Weights of a small transformer language model: 9156 steps.
MLP neurons of a small language model. Each row is named by its layer, matrix (gate and up: input weights; down: output weights) and neuron, and shows model dimensions 64-159. Each number is 500 + 25 x the weight over its row's rms, rounded and kept within 0 to 999. Numbers have three digits each. A neuron's up and down rows have the sign that makes its largest values positive.
After each neuron's rows, "fires after" lists the tokens most often just before its 100 highest values on Wikipedia text that the model never trained on. A number after a token or word is its count.

L11.gate91:450504528490477511507547551500522516522525546522465511498513494512545499528472518476513480521476492461474476535490482486542528446478481482485545493535505510514478525496487458471558441467517521544479507479492500509493489532466484513506484512549458458444520515515491487509503507509518499460
L11.up91:507481525468513482496504498472494521503545488501494508485525515536549477482510550502540461484481467469488515477485485509543495460501512470513484568490495509513506527534476475471498473492498504509557509517530468505470496479486510529526509446540488474518510539523454450478505463494545528464
L11.down91:513523486461510497472497482509542488518490483477506500460479489494478520474506507525546459473477457473482511490517481486497526468468524535478489545487546489566485502520429490531499469504461455522477514510511464521475466508504504484514469487553473468530522456502502522549517496491518505469
fires after: " " 77, "," 10, "." 5

L5.gate392:475509516514478462526534521507503509554531496484486469512499494527507525574513512472499537511484526469460488547494492528526487505519471469467505557474465516513504509522486475552515483529489481498493519481511484502475481509507497562503536516448540504496505530504496476541493529437512491461
L5.up392:532515528515474470544527552512523538529471533547514551510488510514472536561502505503502507498502527505477504508516532539560475496537448521489496520528461511546515516488541495478492496480502473513530482494498483484459479505528525521469498515481489512484520497527490458500525522458514468494
L5.down392:509514501479511526489521482485492520528511509496485500547501504509545448492490473468484510524459459520468484529504513518506460510528528477497486494481522467511498440497520481450514504510478521476544466470462451502423487455509547536527490501510539514528509514491501519493523504511508501503
fires after: "L" 16, " l" 12, " al" 10, " L" 9, "S" 4, "N" 4

L12.gate356:518502462447471511504548499527518481563514476484498481494509535525512500486481511505472476525486519520484479497507507494522516483501524478513517497524511558485507537471496450509462493501477500486445472499470546530526485503471495497472509522477526463495507544493482487499471471510476507533
L12.up356:467508481530486522485504506543514522506507485538476488480521552483500494480504512494478498491542489559517454496511447488483500512471506505492496481493480530502514526468464504558487503515497514510492518474496523453497507443462504474535497428538561487497491497494497470517494509500493464500
L12.down356:503516526472483498495514509503506472522510524486495490507485510522522490522525466484479479476484486578504534474449509526564519506458509476564554510502533512515520489499520465516494502476522496498453501488502497501471506497484534471448488514451555479513497481542511514502518518500490489493
fires after: " " 38, " the" 19, " late" 6

L9.gate490:480541465490498538541494493518481480513494465478498511449529492506489482475516509502485498494477536529553478496524529449517494503541486483466494500490470482522501521496476488496511526472475470528542478508487505522522484477505461556471526480532518509512484513525518460480513529506474514526
L9.up490:493487504518503506503520489480548499513471464494532505498534522523507508481498455471484496475467475530531489545472518528518485513567499498493457495485534518541512518515480464472516469456506479499495513516447499502508520486529483513508493488513464483524496492465489485465480458492442472529
L9.down490:491543466486468543507516473519517507500508508475473512478442498523525501508530499537531544502489511516474494490494494495462520523488490503493540494494512489483548453514499492507513521516536460485507518476508538477523494524468523453496544542532513499527492487514512486524434537472507539517
fires after: " the" 28, "1" 13, "3" 13, " of" 8, "2" 5, "11" 4

L9.gate27:500532439494489497497539482523486509476432491504470452521536506502517475501512511512523445526520525520558502465550476498539506480528519453480502499510506486539531494523476496467493507466504516486516482530490539549461476537496520484465495521499505499505525530485476449470484477519491472497
L9.up27:513513468485524533457507515479472510509545527504495554498479487503509528524503511497497460499513466498496502510550458495459525555530547466503509499522527510516468502478570515570509540513495544518512522507495535560518528502535467506506514491514544492537460517541494499454463492498518510507
L9.down27:538520482530527481475524509518451538474517521476495482508530478445475469499517558502489526492474525466517542512499485452498533444517516491522514511517498487486500530484477474516495431470490503522509509497528500498460535447461484527469504486499499461492551552532502492517532510492496492504
fires after: " " 63, " by" 4

L7.gate52:483485481502490450534498454522510487453547461516494489459483489509511491511520468513511489466521482482479512513511509510523447478513516504507481500487463473521473484468526523495465513489505464501531496521527506494517500540536501557503513497464500490521471460497475491508513497536501461510
L7.up52:518501492471516492546485483485492495493467485512495506425482476477517498529483469472490494513555475495457475522501532491491425500503474504479509490494512499458459513515499476528499479507477513536496521509531530496479492509495542524500480493508497535516514514501512524536479489560474475500
L7.down52:475486474514533544514520497523505504494522491492527504513537497481571487435516477475477495440527486534451479493485504510509501464519535471530510484471492474510500467517523492479494508509511503511499546453516525534461479563503556501511491530477483473523494473511529509508501524504508475524
fires after: " in" 18, " to" 14, " for" 9, " of" 7, " In" 6, " For" 4

L6.gate345:515489534529476488518493502530450449486536507474536506504528515540470474486502494493511544476481471472499527525522494523506482510484477528544486458492513496501496518472526528524481529486484486524463471483471517473461550471469502518488509484511542495514546524511445452495516499502520490485
L6.up345:524498538486486526510506490564488484494520493479541458513503486478494517498474512515546521456549490489474526512523479455497508503423493513463522502498519499463505460487522506522504547462498502523459458480504452514508495476487487533519558480468529503540518534514425481523522524487477483531
L6.down345:479520512516502508522455530512482526535519485519523521513504479446488465494540550476533501476504471491486537498511506547487442509497515533522508494486487511505495502518491473532485498531560486463474484498508503516486480515510496504503487495504482546492520470508497509452490464477516489454
fires after: " C" 20, " Th" 16, " B" 7, "G" 6, " c" 6, "B" 5

L11.gate366:487527487475522505514490488501537539512483448533508501481477503502509482506525502531502476508485481501479485504544479470489457466510533477517524501478502504490518510540461476531506482514515485471489497509466484518508468495444494517496462474532467509470510563473481455500523485473496507462
L11.up366:487486521451484506466496534527528504491480496533523552473450497502483472507496543515520491539485459495496559494480502514496487482521495476508534467517464438535554560460460436507487481492521506526483523484515529484523518483506507541503518492532486477505467493515518508445497462507533492495
L11.down366:488528475419520493502509472541518527493444490518491499445484486502517455482534479487548506542518518482480486464522476523489526454533521517495500493508477503492518482507474490484508451514467502472491471513515510472465491511461515517527500461524504419523525544487480535469500516437533500483
fires after: " " 61, "." 16

L9.gate99:518513493482481473496551443487474481480508466489544510496506496491516500515528493475508459482493505470488500514509488502525464531512499535533505481489512521500498526527516517492486539501519491498470498522526509525498538506497552523540519466501509520536511491530535512473547456548482453464
L9.up99:523522503502475509491501474506470451499529467506506486491497504537473493522536442492491545474529536563500493486542540476493520505510523542457484527482489468496472517511493547504475459531520501508530533476502516505519501475534491522520519499509496457537485543476481469536463463447518549489
L9.down99:487534440452504509481450532506529479516508463524457453512509500532533449494520452486508528491513520538451534533527525513498516477515487509508481507459522489512492526513522494481504532545498490536519517490485494485505506544486498510523463487497516495528500481474469516535453478503479490497
fires after: " in" 15, " In" 12, "202" 8, "199" 6, " this" 5, "201" 4

L10.gate240:484500495509480528533526460496455508510547518527497503480488471462477514459501499464486510451502504463503495524506528511509508474512473484489494486543498524555510501539515542543474540486473461529518457482490471476513505526507494511517496508547483507505488506523531477490515512517449450483
L10.up240:478531509516514448470492468508502478501522512524502480480538537502542523494521499510473464495509536527543499544534496523521509504471467472496473495509519438509519494509531489542524484498505492437477470522463485456513475534454501498539476498510499465471476497515502498445485508492500491467
L10.down240:453505520528527523517476475496475496528479520520519514520521468482459487478518504516518517516526502475510510528534465527542507483448498502562479494495509448503502509496479478506503495510486476478479479520497480499429479544460508515523493553484507498516505488529524477471488529529473476507
fires after: " " 24, " H" 7, " April" 6, " December" 5, " November" 4, " October" 4

L6.gate358:506538547500524534535503474538485511436493489501499512475494485487516469497521488516514507488514507501504492558470464521482478521483500476495531498483471518494525497544486503512519475501529493490460489458485511500509502443485469553512438494478515525518501496493509487465532489503510484500
L6.up358:539522505445501525526502510484510484545493485521504496514532549483518522491520547484510511507528489502507517493477528512495504496468531505489495491495479530518501502504479494448480485489501478493521510501458479494530485481530467517498518505503504466466491532515483503492444528546543515528
L6.down358:500500469465483484521551530483504526502504493497476487515469523500490540501468540481488495486477486554524503461521541529453503511479495484479487493518512535475504527481463539496475493479487518492516523541503483512496475499466491499498498521533524495514500504524475479493523501490530520537
fires after: " ISBN" 19, " the" 15, " b" 8, " |" 8, " The" 5, " B" 5

L5.gate462:480525487446501533490508506496498489510496506496462498489517527522568460474503489514454460518501467500511492535554490512500509535521463463477555489507489515543475527468525457518496532491472505514493514494513516512507516461491482507468462528497482503513487545512536507503514493528467515481
L5.up462:511463519484528470490543512522473483494485489489507522508452530505503481483512529495520432499473464506474475541555521481528538472486523525466543514449503479512491522486524525510495519496479506519537489536502514552456468488463517554470484506462510503497510495518483526509472510479495496477
L5.down462:503466485456503483563486535514521517477444508478527493488488527482479526503501499513517489492511512486495489498562529496538477493512495481478491497535520520493486475514474523485523480481475465524557539556496494477492449464522497550484547507487464517519498534485465535496485495489467509520
fires after: " " 63, " B" 4

L10.gate216:503485494502473470496511515491475510527513456539517492459537479531542515531491541533532505508518531503485527497489500472554523540513510492546511485500539514520528496516504483501489505489540510524470505465538542513501510510553472484478498473475481507488489504531500482493513492463451497516
L10.up216:526499486530479527516474502533487481429521495425442457511479489482507517528490518547530528537499501497523491517497523513498486528502519479505495540506543496527439523496532486526485494520484526483519517517507549509522490516518457523473498482514498510510528527485497519505525531478514527534
L10.down216:527524524481487467477507504482501488513499474487481521477514528492478545498456484528498525518479523531524539479476543458454494513509456502446505532490485532529495469514499463479507500488480475543482523487495495496480468507484464511528489502486491496478502486465514443488501518507517461503
fires after: "202" 19, "200" 14, "197" 13, "201" 10, "–" 8, "199" 6

L10.gate58:480524478441557519518469540477487498464513508512517485496498520555551520464483463472466501447500518504510508511501514517514489495532541492524507491481515473538496467542471482552514519495500480482482486487510475516516489493500458463527519481517484515493491456473477500456523477509495481478
L10.up58:484505527482508510562526504476533523526481465513499497492528494531483472518482507516521488495470483550507487531503459498480468508502523484528495534492495518505537535548467523463443509512485515485477497454510509506504517506520489485462511502471469524521496509458491549499525448493479507489
L10.down58:513496499498574495554514522501455491507471497504481477492467465508548512520498533495502490487531494477528493463502500493452533545533495504502473505515479470536530502453471539542534467505483511468501506500486509528471495530515503489472517496499489507527462480517501493483528530474506451509
fires after: " a" 30, " the" 17, " under" 8, " an" 7, " co" 4

L8.gate289:522473476492480510509507522476472530493512505525484529477496516535504494472503506515491455515515495501505535533483502490536503468482526499521537467491504488444514538537517541530520473499492507533464487496476496493517552513452485460486474523502470482513499499516500522491488485500493484476
L8.up289:533532497523480469490511495505460520524528500450483494505450484457439503505491494477546533521480548498474484489516544483482500489531499536505524481523465464499506498515470535468541495503496518508445452470494497526530470544496519545511491507509487492529498486492473540465514478489501529492
L8.down289:520537487506469504470525505531520469492498513511526459464481508502527489521492465456509481509504488521546554485515506512483509487511513493512515497505475535446503517492490543553565489492473523487534494529483520501498529534464480509489478524507495511541492512519478499464504570503524463517
fires after: "1" 30, "2" 7, "7" 5, "3" 5, "load" 5, " CD" 5

L11.gate97:460503516460515522495506512496496551508527486467527530487509509567523480490515527466502496498492501469448496508508467487516492508468480510524516496486486454489514533459484515487541491485526488519531534542508491545485490514501498518513509501523450468482488497490451514516488499502488543494
L11.up97:483537514464516457490495497460499514509489528462451485467487494499494494535581506484551462498490529532501485481470520476478459470497516465480475536490520503543469499507536542441522475536468475510495485501488472528509478511491494490529503543484480546505471523507508519498494504470489481453
L11.down97:502485548489503477484519518518561495467505534497542453522538520467514460488494455509491512482519497450570494500461500465501502501500504486468518518480483535510482492524485494508494506550479496547510499490494518509491473512528498509473485496488485477524511480520512521501494513472521514495
fires after: " " 73, "," 19

L7.gate379:492484486494466510526510483540509498441494505485497503493499518488463494507540486494489467575476501529483501482512459544528515485516513530471531456500541483541506533527486482487500520513482484459512506468495513466455467497481501471516469521482553472491500465528505501512477475526516484528
L7.up379:493472467512503513500505523546483482489458517547523543490484560517499497531556482466516503535525511550451495495516483533511519475504450513498543519507516505514530501490441508496521530447523478473507479535522477469493479504523459502468451498504551476498537491513487482519521460556497516509
L7.down379:491514509514441504471499518541542534545499508525491557491469476515500521475504485473516467519507495516480517538489488518499564490485495493481503505506518511537508507467470485462516501500505526491538488527458507472508506475490433522504437497470529478508511404518540492455520501511484532479
fires after: " |" 51, ";" 7, ":" 4

L11.gate503:511519460478465475476547549541492487490521532513471509517520534527487490492467493524526527516537542491530474495499460483527490483511458500516518464511499495539486445497461516516483508433486487470517491527496517490482511511510454489527530463517516498512527527480465503469480487518535471513
L11.up503:513505472484466471481580542522491489520509518525515506555497486487477491476497477526499507513529521509490492516489490465531493475485461474523501440510511522520484484500448506573484512456483476480490482548497506497505495524512472528530518473493481511503488548502483507501472492511524471527
L11.down503:520488461487485474467522500506487455493569525492501492525525487508468473477478503524520484494496515514471486488442521457484480519508465489461507466524528512542437498457454492508501505514494521507552535535512478519466524468511522503534486465428515515493497502500515472486501483487487522496
fires after: " " 25, "2" 8, "-" 6, "1" 5, "19" 4, "20" 4

L8.gate453:521447507520558521521499521508492458523514503493512497468489540543504519547530502506492497490513473504531503551539475475529482493532497501529524468522499493508498473467496457444503545463509471495486498482502441506490492529515494537530498492486488512500528509516498474474474471484569492429
L8.up453:514526498514496545508503526506501509455437463465537507508518502513483520517501481476493504480488506532479522508524535511504457454459516519529517543479502463451446456491529496489497500524480500553516524507513452493494512545472506509475547505517516475496561489540516518549476515490525505500
L8.down453:512475521428465497510498511483501493459493514501526519508525501488495508444509502518487530531494443532489487516496522462478452499520452554496479475524515520526481491484492495503493510498482451524511518512494493513478515491534514506475506482503558464475504452482494522511504501520486500492
fires after: " " 35, " |" 13, "." 10, "," 6, "-" 5

L6.gate174:512506517538554498515506499485470523487495513520498536468495495522510516557450491471531452482476548552484470503498483510476538477513558515508495506507526480531539486477515536477496502475540526513460521534493504523461465517525458519491449501498506509481523466534485507479505493532502467533
L6.up174:470481505508515482488506504467455486492519497503472514468509462525514508501504524493485467482494508539468456494524487485490550476505509493534487529497537510511529533509556509488508531477536495544460541522547493482507474513474457490500468434482537511474510524514534541476498505505492494563
L6.down174:512495529469529519503515502482533515491517479481464536502509502510506489527486482495517497516457485569494545474465472469442508505487462542487484559490494465519454482490472456505540493518480515499451498467482444509479499493487495480491500466502497499489506505472504475510532542478483471500
fires after: " " 42, "3" 7, " M" 5

L12.gate456:515543551477482502532520476518559509508449449469481495507533526455506477506477501544512525484522469498450516518509499502516492461519542457513479486497549454501483466523522511500500533479491506533496504489481487532519499476511444528486521508494465486522495516504483489536488441505507473498
L12.up456:526524513514483506520491462489527499568483496502496475492508490514478479477513473519540459533505464514514515507543496468555501485560541481501496497471524533528529490496514483527511483500518492512519506493501501489521491503513451527518471521485463485515547506533468464528454508484486497496
L12.down456:475503475511521513530515549500486513524528512462494478465484489460520501500450486501484500507506498521534451461491480516471526536520492505513495498497477485448503511470535535506496485488463480509519517544483516491514507529502493475471495509496511492485465488501444506478501516495464512475
fires after: "," 35, "." 15, " and" 6, " the" 4, ")," 4

L9.gate121:518540534484487558537458458475454501488489537508487539476477514556479533456466503499510481489497481488514510525481539492501539496491520501480478485475487499526528480513473514521476522488553503471459468462509469466530485521461458472477535536488541491482482542478466520509494476530474472521
L9.up121:494569496461484507515516502531440505512497487468517498490486517573492517462488494563486523510517484497496498497504492494546500550515509532511505497511471507512525492516491511494516476523496517466536502484504478526532504501527519504485513476515538481474502504454494517510481536497490472497
L9.down121:540534548482500519507492514506475476487487477476493519497450484508519501497471534478499458501486466494535499503505540461516569499541473527524470501539470491472520498516479512538524489556539499463463518472527524488465509480475529454493529498551484494513517514476495516469498488514506479504
fires after: " the" 20, " " 19, " a" 10, "'s" 8, " his" 8, " F" 4

L8.gate308:522491460495504508515553485496470492469481484488516512514497476511510532506509499440513491507466493518531485510515508502497498483538499548508511527434521521537502499506531502531481499492496503525492515462499557531485471507494504540524495543522513484556496469491508515530497496514452498479
L8.up308:541497500466459524508523493472460498485488495481556483489508482493535477502508502497489504556509481485496511530528499491507474524513512521513507459508484520521492458436459439500500463512500479494503499511531531490543503518471539512501487502533500524490492485505554529499497477508512502555
L8.down308:506473505498524496538465509428500506495473485504493493475532509471513494511519508527491477506539491520522500459549490475498526523547514515513513498497439526545469490516455515513548471470479484536507510443523497468499551533520493497539509536474512500503533464512473505492483482471483493479
fires after: " the" 38, " a" 15, " in" 7, " is" 5

L11.gate365:508466502497486546526481496485492503483547511439486523535465524473499467509544487488536494456520501511494509488501479510507490448475522510526510459493502513489519510475479493506471471462494488477468520532504515471520475511482475537519486512572506540462494521479449536562479500498573548453
L11.up365:525506514530511488512491503520464523485512462506477501517522507534541508539523511502532484464506548526453472475489470513535482459506491501484499496517518498486540550486481495509534471490490482543502462531517535497500472513464495520480473518519475530544511477515479523491479506488536465458
L11.down365:496534473469518509482506492482524518502529474496530442483493556461489470477474469490466480528504465546477509496504494483470505522483480489462535500546516493504494480541454530546523500493485461487511515517506466495521469544512534508507505460492525569528441583515476516530520552524514517497
fires after: " " 40, "," 21, " (" 8

L12.gate388:502495518515542489497483487494493500509493510485477491497506477510468540492530463525495470532470507460474444553447511497497473491528515549489505484475511526549530476508509511455551546472452514528551497460493493479541539483531476505507464501525510469499501496513494496481491511504485483539
L12.up388:538494482543476525488512532484489487506459449531538506539502527469498483516469515507517492464540509564456508514488485512488559510518497508492500478535468507563525515508513515473501505513460490441478502448510505494501485505511490511499514512500484480471513433474502516485517493497459525562
L12.down388:532502442501534515511496483486522503517489522509494535519522480496477478468490506487537489513468495529475499487488488468524493471555463482522502503503525477520524505479474525542514469491482482549480511473494490498486509484438457476464486509542487497481517417479486470455475481487465482518
fires after: " |" 84

L8.gate78:545506484500461518475468517496460479520518471515484479527546508536528493492523468482482512481487496559474517493488519551502479518467497534494494517516502462565488527534535508505500480505531512533501525499503468454539459517528473487511496488502520463514514516479527472523463496491502494506
L8.up78:483493489496457507469508515482473471494564463555460520507488496490492465478463460516508524529530490559529521538477500480487519482472429504461547504506517472481521521493519509470536488505500535496508460500522477462526495542532453512519522504478534512478525491500505489488527480518473504520
L8.down78:502510490488488480519516464493509494491507490498497499515490534470509480553496489504513544532458482493543522501551546478545491544517497482504531479495528495506503507455519507475540500511522519516482477460515469490486547502461470498503492491453489496494512446468491531467516436566501492456
fires after: " " 37, " in" 17, " the" 5, " In" 4, " at" 4

L8.gate383:484514500508581516530482482513493480500514485469562501508505528442505517489508537511511481530515515505478510488481497468523545479523489527480473474448524514521485534544522485505511530508514473490494477471550509488489486505497497516498493460504470511543554491491540467472453519531524485507
L8.up383:483528511490456547529476485471503526457513450534516492514509452506528497507506492528501470491516508504494524529491502497508513439539470512491522513533543460483506525491502496521471481471509492502537512492496431478507528481525512500488545519554490526503538522520504545578477496462475485519
L8.down383:512446530498465514479507486465469503482504534531503541524466455517500516500473478483495515488528509525474534482498451497485483540455520513445492496505529501485511521460509493484478529490470513483502518441512525503496443506504491510525525485475498534500477511507546538498523475511470457507
fires after: " " 30, "," 26

L10.gate42:514478532497442481548530494506468493495509516495522471526521532544534498528503485556533515486521497545505502500477483547511456479500509518521524449481490515529470538547522505495482490486531483506549501490500518497480494520532501540486488469497483521443514466501510503488505524477504480454
L10.up42:503469499470469551547495514467470473483531494519501527441456488525499517510502478465481466498470483544507487470496500500509540505515484507531517531530527498518490518508514467459472488492542504488450522530535497456460523489513472492444521487459488496480566493488496501484514499490510476501
L10.down42:518554495523462546489480518532476446497499528484490475518447505502519531499468529508459542504477514485549530522515466475479515533451476544538462522545557496474515496497497498482517536515495473468505494506552537490455461467467511479462503517496520481495492493476520477474487486510506491488
fires after: "," 37, " the" 8, " a" 6, " in" 5, " to" 5, " with" 4

L7.gate105:471498511526511512509501451505506476502511499477557484493500476508539493531504490520489458511525525534521495561523483541480514507492483497496498455542466478473501472493504471493503515510512487534501506533478522492514466531484489559520502492489501522547492503542481456463536463548478491517
L7.up105:476489552515544509498513443483509522523503494493536465459511471527503519521492457490501467466509514527508535523502486523514472551500498495514558533560511488489482490512471536496492504489542506494520477501539499516494482467512522536518530491504540512498509507528521427525464476516460510550
L7.down105:492492534521452524491563478487506524495492470488498507473472466534453470466508476538447441520527496517518502516513499519446521483550475523502493494450491479469553484530489471495492534517499469514513479490524454503503485447502514522505502515487513576492514487516494493503502500516449514516
fires after: " in" 22, " of" 13, " the" 9, " to" 8, " at" 5, " from" 4

L8.gate73:481508501503529544467510460506502480511487478483482493477475496497568505510525489529457529477525533541496494507565490500513473470484511506531475492511482487513494475499529536504511495519478515451446512436532483484500473467526453471517501497503507547486486520507530484473496515545530494529
L8.up73:482511557513513494502491517597465481495474505499514522542464515520469483505515486510511530464520487469481520522507479490491532521514523539535495530476500543511499500480522518504502510527511514533467515523470517575516559505517444468520481480499523529533527482483550490517512485502511519530
L8.down73:491512473500487517537489490499505495476507452480535513513468488560480502464501479450497553510507522529474499498516470558498486514516467464511463502519455516460515476467498540527516449538521484503511536515462505527517517526515515509521490463504519512498495477503481493530512486526508507484
fires after: "," 25, " and" 12, " but" 10, " d" 6

L11.gate453:516479508574486485463487504507484494503484516497502479531491495473435484501514519463490502524520508492509468519502491450561476492518475519488533513514473521469496481545516513497485528513476509492513559488551532485491449466524506548460535477501523523491527519507522497463513492512514531534
L11.up453:463476485482487473545539521467469491502478485530488515514511505498505514480502520460538473504516498512509467483529513474488494467500465554528535520502514491498515512532501488508523476490457509488516501481518521489464470521500505522463471449535529501524512521556474496488487490491543495520
L11.down453:532503520509466491483483515495458510504485524557540514483507494493516548522516518485496475489494519543535532516462503542510517518542489523501526544454501471512476529502446475509532497471454467509500531461484480480525496548502481479512528458465496537505516521512461491464511533486442501487
fires after: " |" 16, "." 16, " to" 11, " and" 7, "from" 5, "," 5

L5.gate181:501537524527482465503492487446481496495460510518510513451536460543486503494512473467533478502481542507479508490518501496493498497487524502517512490497512469483433474420486492520537508437499494444440433498505470479514482535476517486522507530476505507512524500502492466466513460513472480518
L5.up181:485528523536470440525518496499523460517470475491522492510484477521486501458494457485497517506514502480513495507525483502498504514465519518541508490497481496476471471466500463491484479499458493470480491484539506504504506516441512494517479516527582536543548492531477462510530516490500484463
L5.down181:532518480505490553501495489480496458518502477481495520506497512539473522477479494468470494503479485508531504550528508475489494499490519498525542548505500499506475504502507487475495505477497523490484491522495469473543515530463524483545505546481482470539472491493499441501530468514487500528
fires after: " B" 18, " C" 12, " b" 11, " M" 9, "A" 6

L10.gate54:517509514482486532493522468485542464489457447478504494511528522529503520494476481532481520474514513496498532484483506528518476516502489511465490477501539505490470518505504508533512508524497513486470488508486553470544488549487492528497495501491472521550520524501476494517503480513537501470
L10.up54:487485496484466504506515475476482472493505543470545517516511530533544513436481522481509535510512485485517470485471490542516506462456492522471500513487516489498493548458496469504466498505492479505481523489501504528495488499483475512497461488548457488482504511514507487488500492554495493531
L10.down54:526509514496489526511477433479506492503491462491500475510521490497513541472522490540493507487533507492494512531468477507485473520520555470462499516510456474496513456475502492512501524486519480531486450563490538544469497521458486498480496493480506501516519484472520509516500514482524518541
fires after: "," 19, " K" 17, "." 11, " to" 4, " at" 4

L9.gate418:546526478463475518493519533520501502486469460456486530539531506487506534515516474516487482493519511505482487528526506511536490480538502466466534478543485474480543486466517519524462513492476535485522515460499516483469508510505467508467440537551496536493477464523490469480492493470496487488
L9.up418:519496532476504497507499504496493499466508498483454521519503560508497531520555478513473505452497521498472510497532521463503475479493477538465468448495490499540508544535487480454504550465554473468514531480505538519488507477489494534535475486511523488455511508497559473490496487475479523480
L9.down418:475520474508487489495513523469472550506544535480482482523464491515470510511490505488492510491481484531493475515479490559516479512511475523467536536496507514505485460506500513512483529542465497513516497461487473452520497518549498532498493500553445464539517433519449489479492509472499474471
fires after: " |" 30, " " 24, " the" 12, " and" 4, "," 4, " (" 4

L12.gate76:479476505505503478517530446504508503495529545485502531475518483487541518526448442535509466495531484490491473503475510498485473494512534514493506489492493486505486474510525495442505469480518541507532482504518515515527493514506463531512531535483542479505501559502531518522503516460522488499
L12.up76:502501485463492465525495426504517493462555495495514521458484489478538483518467472505460514511542521516489473498483500517521496495542511530474528490501513495523491513495495468480469502521534505545500506485499491530517446510527476535527525499506538481509513536507553521478509525478481493564
L12.down76:440497484489531501491528517509478483498480521484492545491522521504501490504511509512530546496537496498523462525501494520544505504565537506511473445495531483525475481467468497510509470484480529545523479492503481495475479516504518511547552539488493504529518487470496500494515462491483458502
fires after: " the" 32, " on" 13, " " 9, " at" 8, " in" 5, "On" 4

L10.gate198:470520503515501525505510507505472527518508479506519505531520490493521552496562450476510496471476482494453531542446471507473497501506526499503499522470522494534507476508507539496515498487513496492486524504466458516505502539503473526494498482521478553526529484451529503453508455486443524504
L10.up198:521462468490487460544511482467497536496513497464468519524526466482471503518497524507512517483517533467481479501557473501466523492517447561496469470559535493485481518507526494513493460475475472499445505534475494506513543510489463458529531492491534505515490488504438505509509487520519485504
L10.down198:489506541484499475547473539505516535562463475527514551466452514483488497533440501475513496508482473504472515479559559504519515498485510542460508541497477474493436466469546511509513472510482497510469474527469494516479526511486516481507489487528498509499510527522521505515471512483482503515
fires after: " " 15, "1" 13, "0" 12, "2" 10, "4" 8, "3" 8

L6.gate164:474458503523449469517478509564494505488477527530474468523527471520489517476452482492516486526499544512466478507474489480481490546489511480500534529488491484486457498507488512512496488481501516498469454515520491481543498514512544496518522484479529498523523483507449513474508463498447493508
L6.up164:513470534484509518534509502516449443484465449498513477508462468520469510435514471511504447514479527467491477459497484499454460499548544529459500483479510507557473473466494535511486477486524534486491484494503467501499526524446534495474539503484504536537507508455491503522534515463470479512
L6.down164:506539489507523490514532518474522502498525519491490474504479481517499532513531529479513534495465518509526543562508477523521569529535494499485508512482467499475475429465482516493498440499465509473503502544505497476493493501450522495514524496511498546491463519510506511496506548513492458505
fires after: " B" 17, "B" 11, " C" 11, " Be" 7, "G" 4

L7.gate430:511505514525523501501493452508519524470521481526538541500483491535506517531461515509491492493540518481464524506496523537518488498483506485485524513531498518546487502498510468505511567478499501512477488485491491512550530568485493540542534465508522521494488511454486478500479452432537519454
L7.up430:551486483493500527500528502529481469489508489479524549487512538522536525506499465545489496538528514537485501479487510519518465491461477460506480442503474529488495503492461496509452436502510500488503536551501511475537536502519547513487484459476533471496512497488470515481494537507503489509
L7.down430:517525498450457512509500484485492501522496490522512487477509553514490487533475495523471473543520538484475504485538511491478483529536476517505463454516502512505453485509464541546495494524524456483531555501515505530499527512535513517504451452498546504511526491505493472494506518505542511528
fires after: " a" 17, " |" 15, " as" 11, "." 10, " the" 6, " is" 4

L5.gate50:492495465499525517451543503511495522492491511461533468487512473508536471481504480497484538492528499497517463491497583498519521512499509501487510494515480515513551493480465495490495509495482483465475487502512536471483523552481550496546480517577474523489486497472502490472462467480486523503
L5.up50:479507490496500478497442508506471502492512488477550498534516467504493443490521551512503481491501495495517530498492499524540484500463507505484474466460539478479550500486486472518527477501523477461468492532508556504505505489482503460498522519483507504479459507475478503509493457472537529466
L5.down50:483517455520514509504483505497514490492556529479473445495489479522472520497491474535536508511538493465541505529480484455498477448430505513497468523539484536478469501551499536513510492517521560502493484469510497467500526530512509537531551504491486494488484546526511517484464515457511525542
fires after: " " 24, " E" 9, " A" 7, " S" 5, "-" 5

L11.gate374:485550437502529509497528523528453518521490501515493517533485452528536490508519536505525442463521475513491498480478501502487523495549528512531499543520494489511519490491482544515493492500485483483507512514529490509453515490440492489465491544514493501512542482489450490519521497491511515484
L11.up374:500535481478522455512523533526481517485491464512501530505483473506504464508503493492526460506484485520469497480470501485489513449535507512528524498461486507465547497503439470500513464495522483448493524503512521493499490493521466455499481493480550480535550492516513534505491499477494471502
L11.down374:509521487485483484492471485493511485516503508509507487449494490481469521499496476506533456535537500515482485489480506472529498474550513509496513500534458475525497477513435523494539542509514476490504472497484488508496556530511496516491532459476524508505495548529519478522503490454530524505
fires after: " " 93, " (" 4